From a checkpoint of a small transformer trained on Wikipedia: vocabulary 8192, learned and rotary positions.
MLP neurons of a small language model. Each row is named by its layer, matrix (gate and up: input weights) and neuron, and shows model dimensions 0-127. Each number is 128 + 24 x the weight over its row's rms, rounded and kept within 0 to 255. Numbers have three digits each. A neuron's up and down rows have the sign that makes its largest values positive.
After each neuron's rows, "fires on" lists the tokens most often at its 100 highest values on Wikipedia text that the model never trained on.

L2.gate375:129074135103144110118106125131103131158100150128094144085132090164161144149160133155098133173117110133093152145150142093144133106152141203150131135142127080144148114141103152129110126132124155142128114118160101089101134163173142106129121157159125149110146122157087130129169125152127095090139163112132140114201137124156100101155140115081126162100137133141118167128128123138146135155154
L2.up375:145098185133138095100105152132129140143107170107102135119124087150129104110133107115100094147129120109115108147110120129118170114143121174128115160123161111142125139113096131092160124101119110109125157074176145061182154179149140137112096114134093127122151132143134134165116114085152084149132130127146137126120186141171146141116136131111144171115144150132161138093132129102101156176151
fires on: " (", " (s"

L3.gate96:129114122128122141141108126146097125092075111156136149130108093104163107133082130110133162105147107121098116106138142157130139128116157136142125097160160075128091098114126116134080056149104120135140118109112120132129087152142123102117123103124165153155149124147115121142130146137154178119080133157107134137131117139107130112134176121152153120125121120107103158191139128112112069142108
L3.up96:060150114116159128145155161164125098111096093099136123133089138114120135134159145123107109135118139129112152125095119125118181117108175164151077108122149120126102108169148128129124125175107127205111102114105090114101114179160131155093113152145150154124161101145133141149111116168100106114146127126186134091094139135142134115140098137126118168133138110128162089150111151135157106113118
fires on: "it", "v", "im", "am", "at", "ter"

L5.gate31:140160143113136094125119137136091134141103077149095136196105126097125100098146141156103140140109116093184128145119127138153119128136132147083122141119109143168153132122107127130148127120151104170158113140122143111150192118132125158119142121153127088091136155158102135130151117105125122146132078134086123122148132109160126098138162138106064162173105149119120118157078144115146152110141
L5.up31:121159143119093157148123105116124166115144098119144103153093132122132054135114114158103145168115134144134129157160128113111118168162113140125191107126088113123110116126117124104161156141107114134108143140092160107124125096125116099094117149116097118072146148151115144075155133159162154110206124129112105135104169093092167102122134101148103139130185137109123118138125141137119096135131
fires on: ".", "3."

L5.gate44:121142095125080111089125051101131139155096127125130126130093144134152121112124114135117142107161097098141129123154133107144117115126141149103128173094081190160124153113125132120126144144107115107103111108108101210151115116091131093113151153121127103131124144119077125124142132128136091114158119139099091145148138104091144141138097147089099122113152091116101119157129098090112124058156
L5.up44:148162135132090146123134136128119111103149088093135112143122145144157137122112073138107151143097116126172189133160148161127120113113133109120124129122103129118131112124134107103158142101070151157112157112112151123099120152124090143097120115101149116042153144165092115117161122128140122095159102140139125120135145090151165137113143097157122138120131116058133108139091147141138106120095
fires on: ".", "ing.", "g."

L2.gate114:121141172149062097166119102176075115124104120149103102099151119105138108132128116143137136075147120137160094151097136112142105147132097147154154134125119161070113107108102107102136129108132064115128133095120112179129092134136117126098121104147139129138107138089102147106098129110159118141161138107137130156090122162148155114162166141123126138107125158157135125111111129142100118146166
L2.up114:138136067159124112133113114137111151126092126126147094180108090143100152135160087103110158134137115140119142104140131161159135113105125083139142129128084168141126112117125131095113122135113167164108109134152101133131161145105132091097163095120101118163094105133112140117136181097136102131101128121082116143175144107079102140150110136153148166133133126124139129130105161131133133094139
fires on: "al", " not", "all", "ant"

L3.gate110:095137122168132103163148132132108127099079107136087123165098107112102142145128185098110102124152157165143111126112171121119167137126195120121172142123092077138105115144108138136143101113095148125084164141167126135136078131135123145095113121112153156186164094080119118098108107078117127115106124139135130143127096087102101146128149081145111133148087119148104147133133098138143130112120
L3.up110:128149127096088159101129097161133171145131154128094157153122100103092110147136163098156127119116115119127150137118150127152129163121141140157140085132143112132121131114101123096118114120101127077129110075109139150091122113112071161156128180147105169170111120109142140113077153100136123120168149143141108123148125104079123138084133114154169110138127117137104114156111084131102150131161
fires on: "av", "ed", "is", "ised"

L5.gate360:137178139111114102144118113141112113108104102118121127150131166097127132088133095148128114101135100092129121119134173155080117147154078174095120113102096103134140107129141131123161115116113128129122125112078134133163137134123123072121088116118113090111133165214127143104178144132126164135162096166135117134111142114143186110132142104091117156153153112104138120177094135133122136129113
L5.up360:104168131150118182091163108138168141140126135113188126144115109135143103107135126140081122168137107141183122126129156125136111130134095144112138148149080104080150150109162105132172156108126138113102139120089126183146109146105102099139141154112085125119149156141134155105116133128150143153200143137140163130142173067154163131135143104116112134119127114136151075150115147123108094112151
fires on: ".", ").", "5."

L3.gate192:120156133139158161122151098099106166096106128131156159088139107184133108105172131139114108156096094129123121132105101112136098136110157143137089131143136175091122140126096122129129120150107166125124133123097146125121127148181143140097068123088095126116110124150120101132099109156102142111122131132094092097177080139146174146143119156081127119137101102111159146135179128144125194169122
L3.up192:123085104119153107107086175143138111163101164148118094105135112149133170120093144169113114115118123153165147118116128102128120152129142117119118120119123150148129177131131123091208127123142082136142168102121136150152125140094139125113122172110111071153147097102149105103169124115136151136152148152161157135132174103171146105167110095096099145140164135119123131120115115108143109177133
fires on: " tra", " bo", " co", "-t", "-s", "o"

L2.gate4:086120114088143137160133199117129170134133118067132114143136153151128119128149098123147115155121109123133119153174160130111140151129106126112158134151149119089108110125111143151129133101126160079098112111078135130167137120124130119152096170131146096156133147113170142145144114136119200124143113148103152071103135144109103152109134093117137095153100161124123136152112128105159121106138
L2.up4:164121125125088160138140142116131130124111164130156087132110120159159104164100139158119111109163082115125186143108129134148106120141099162125113125118146135129109087119122120086124185128130110129128082136118109150145096110084076174131135136165120146150117111102135086133159126151157150128121115142136117130170123140117137138128065103120129122147108113107097169087114093110154137130123
fires on: "ur", "or", "ure", "in", "ures"

L3.gate329:142191114110157115157120126096105146145120130128094139141163099151163130090123134130163113126104111118149147145138112135116109114108074128150126181140125070143128145147088140102084172132114120137116157173107124100122085131160105113155106080059128103125111082133140159123161123127139126084113146122134168111111137145090109125141133158126130148148131182152125102156143140137150133103104
L3.up329:136149124107127109115164119112119115159144140135119092155115120135126136128153085091103122104137135099116130105112112121135086129086108130152154163146141100115131137084116141107097125129145114185119159137137153119120110132103093114159138087130155119109160148107159093121159112108117141162111166131119134124183124164166109136132110184118172134100120123154137109164112165158147175125105
fires on: " (A", " (I", " \"A", " \"I", " (U", " (195"

L2.gate173:162152172148118130143105100154158150136143158135134131126113075186135095137132119112123117181168119130127155152124096124134137144138118132154127158117126075157123103144118139132126125116107089141131119115167140121115105132114128144114145110138130150175157097158138141166134169102194113104150104072135134093109126131126122150133142123110119130134115147120115164120145115097103171156128
L2.up173:159106136147138083121085112139079148151142128131124114135067112135140117118105117139100147137128118105107182132136101122126167139133134131140151128128128156187138102138117137108129131107119153126141122087153103148141148127170089093108136149109103180119118111124153140105114150147151074153174095147112134118152128149084123105170173119073143134149138126121111144175163166115146079120109
fires on: " ("

L5.gate186:148147176158102131098134123147125106108128103152183103102167169106082075118136128134116124160122137116167089095092136123137101146146090116109107121137108117126111136152089136119195092115144143121070126091127121145120139148128115142065121108144158087130133148093082107105143109129118140127161088137137111146133133190124151154135116084150118143129138132140089109140137118154144154134105
L5.up186:106103163144068138100122147124141093112160176111120082072115133096109145191128140126125102142124121115168126113090112128144128151116158107125112087115134157103102112158152122118150114163116113115107159062147092116127125156142117164129095150112119093166092125155111101083182146122124152125207125146123131112139139113148146158134137123114127132132153128142140128116146132187131141128107
fires on: "ro", " bo", " de", " Bo", "o", " e"

L3.gate356:126147153165145118096143145138110112157115104146135088083122120121109088121118186132070137161120097107136146123120100117141119101138115124114081180145121106127112114168152112116148122135151139149151143116104118106202126116093152138136134106106140139115167133117109104114096138101134108089131126083130121119144140150155165141115134154135089161129153168144159141144121136165088129143116
L3.up356:154154130129095100103085117156114111110139127100135168135108097074119114163120142133118119183101106109147121138151105130115137078165108134129131135110170168096164123141152119111138111112120162138126145106122153121154164100134113169099117138132135100125161122140112137087110121130106099138177146092115128137114148131158162155155185162096087135137108127136109164153141159158150117143111
fires on: " Co", "\n ", " co", "co", " Bo", "e"

L5.gate41:109132163147148100170169137100126141122123131171084164147145158155113130139149126137081122106141110118126136125132142142086150133113181102127092140146133143111128095149095154126144081142150138157137161158183098111082132155178148143139144085098127144148135080117096138115160131156135079171164131136114132151141112148112110115124160113127146131154130116168093097166074108140158128094089
L5.up41:136090091139113150100111118157126128146118129116099117104110127090114127128156137117086124118118125143134121141094160143123134113122127187082135140144144162096142107129152146136124152130152151158150060090142135126166144161135148127163144131146118125142088144144140098126146158087150080100139136113147176176146151060093149092139127125140139150142145137134100122161107128074159144082168
fires on: ".", "ul", "h", " sem", " stat"

L3.gate20:097156129108155119126143101117142130147184093092144113141147126145127114098121115107118147102127127157135114170097129125119181159105152139127094112138141106142115144127062123102163133114146153164159137149100179143188092111095133127117107143165137173117127108076111108121126144106092189141146109081108136138130110140115112087157124124109147155132101120113147158141071145133116164127114
L3.up20:106148102116080142094134089171148113123148113088189126106126086108128134121118115090093146136128113148110085180087139098168142185089143108108124160108114123136140140100100141116083143125119130101127150121104120120143108094079109112125136123155159137153126094084148120124094131112126178152115135129140109140178113131080120114159112153165128157137145147130097141147115099135128127120141
fires on: "or", "h", "o,", "ot", "on"

L2.gate251:097129155112149140143135136032142186112151095133154146112105127143119129109155149140097154126133103144142142135145134090116158081124079191118088116115121094141126117148104147128143137075116134119132141145116119140128104107113103164126088155158137113109133124148169096114136178123153160133108113121129129094135113145117147142119163125132109126137113123097128099125120105088097107139152
L2.up251:109141138094142117138123103090120127139121160076146130177071138102105157116178162121119139135126112124117151140143141099118130113114107151157130129140152136143128115124148114120123146119142101119132144139121180106138094075106108143104113124139134202100121106119162108148146133149184116124147144159136152121101099121078106120084164137180109122133142083093131141126155130100141136095129
fires on: "or"

L5.gate255:102127135174148112159156130125114134149094097105164127133107141176144143148132144118128126121117135137102119102167128149141143164143142124126105175104152136137135149137131115161126105097192131131129114112120112115125153122150152119155134095115136123145124104123148097194109099071081126101109117123138116146121118142088095121169098121143141127132088171199128125157167092130176129117158
L5.up255:121140199129138101101133131104115115117108132145099159107142116138131116154144143142138132116144130127147084168113135110146171150160157121126153143144133141150124098163133117125120104151124123130068109183120157126128140165127085142129143137144149154131139146141177156163133146116152133152130160193133102127134105151132116115140133139123149139147116171122164153110067110096142127186087
fires on: " (", " /", " (1"

L5.gate352:174177133132159094141121189116173111135148100100120116169145154125120177145108133143107094133107123176082096177089099143129116148115103103122097115136156130156093100105152117129152146120127146139129137127127108163125180140155108136173098144117143123116117130157160102135181131088129130106142140113139169107130123128145144166154116123147151167129145151131166093128146115129117136104135
L5.up352:185145173134127117117097110114136144105151116145115145138161121130147118144133142159126118109095151187130117166090131124146104124145116147126134103091143129149093102143121149132140049126136109110110108115093127161143121151162097134125117127139123103142119166137104147170193140110125145098134115121141139113134126137139115145150169154102151090139086111182156083087134092148179133119134
fires on: " /", " •", " m"

L2.gate52:143128134127144111128155099130130137116097095162134143125116135146163108114082160155133147141142115123107093121152127113129151103139145101111110166107119134142136101160122115094129129152106111134124137159110148108177109123113162104174107112061122091121103153145135146116072093138122141123193116147081173114121122091094164115137137152133115129152094157133135104114096152135168135121158
L2.up52:156141092153112115074099101126147091149117173143154122149151162081127079113147154125115135109139143124153063105158075108148089113132109164132154119083097090107117139068110148118091139124115139119118141137102140140159119121142116091124128101084146128122150138158138144135155075134093144111141087111141135113147124116093121123182128103124151070124127109132120165140160161121112158154131
fires on: " Ge", "e", "ine", "qu", "se"

L3.gate160:120133140127119120108133162113128111148103125120134117126116118161098144086129162105113129143138110119140117089158088093098115147099143101117083123118159101154133102156139169144117107122184138121136147138125155123137067102082124111176117124154125151151129122111114139106141200094155138107138158135121138150132138099126120119083153109110144125112126145087123158111104185146144085114161
L3.up160:076128091119100111112151135129125155142107082133153118141135148146184132153141102131126115145112110106158089137119163101098112151116160148097098146160140157152093124137107132110122118120143182148116110157102131154126124117117114103128142053135142141150121154139107142098145128110141113130107148145100162160139108173122133134141095175121103127101155105098114136135093094133139163097144
fires on: "un", "our", "ran", "ain"

L3.gate73:145206127126091094134118131126116152111122122113132129131094114112110118179128128089164142148116137146127106120098118088140159139112159148109125139138119096090115149124093113096100134180117151161142164174157181112110108172140109138177129149145130118132161113120162104155103178133140099130111130151077123147125188149105143104144120107148177124131085142156113129139128120150142070132126
L3.up73:101119128104117154144138141170076147135108163117125168101102097095091150104140138109123152129134101143115104143143079099195126146103147116133126158110088113134124144115111159146135115102143143135137145152142127157127126109114109147114144141129152132135081114114148100127116134171102136085158140109122107134179083113120153080101120137165177133151125084116108113108129141133139117101125
fires on: "or", "ed", "ised", "ay", "one"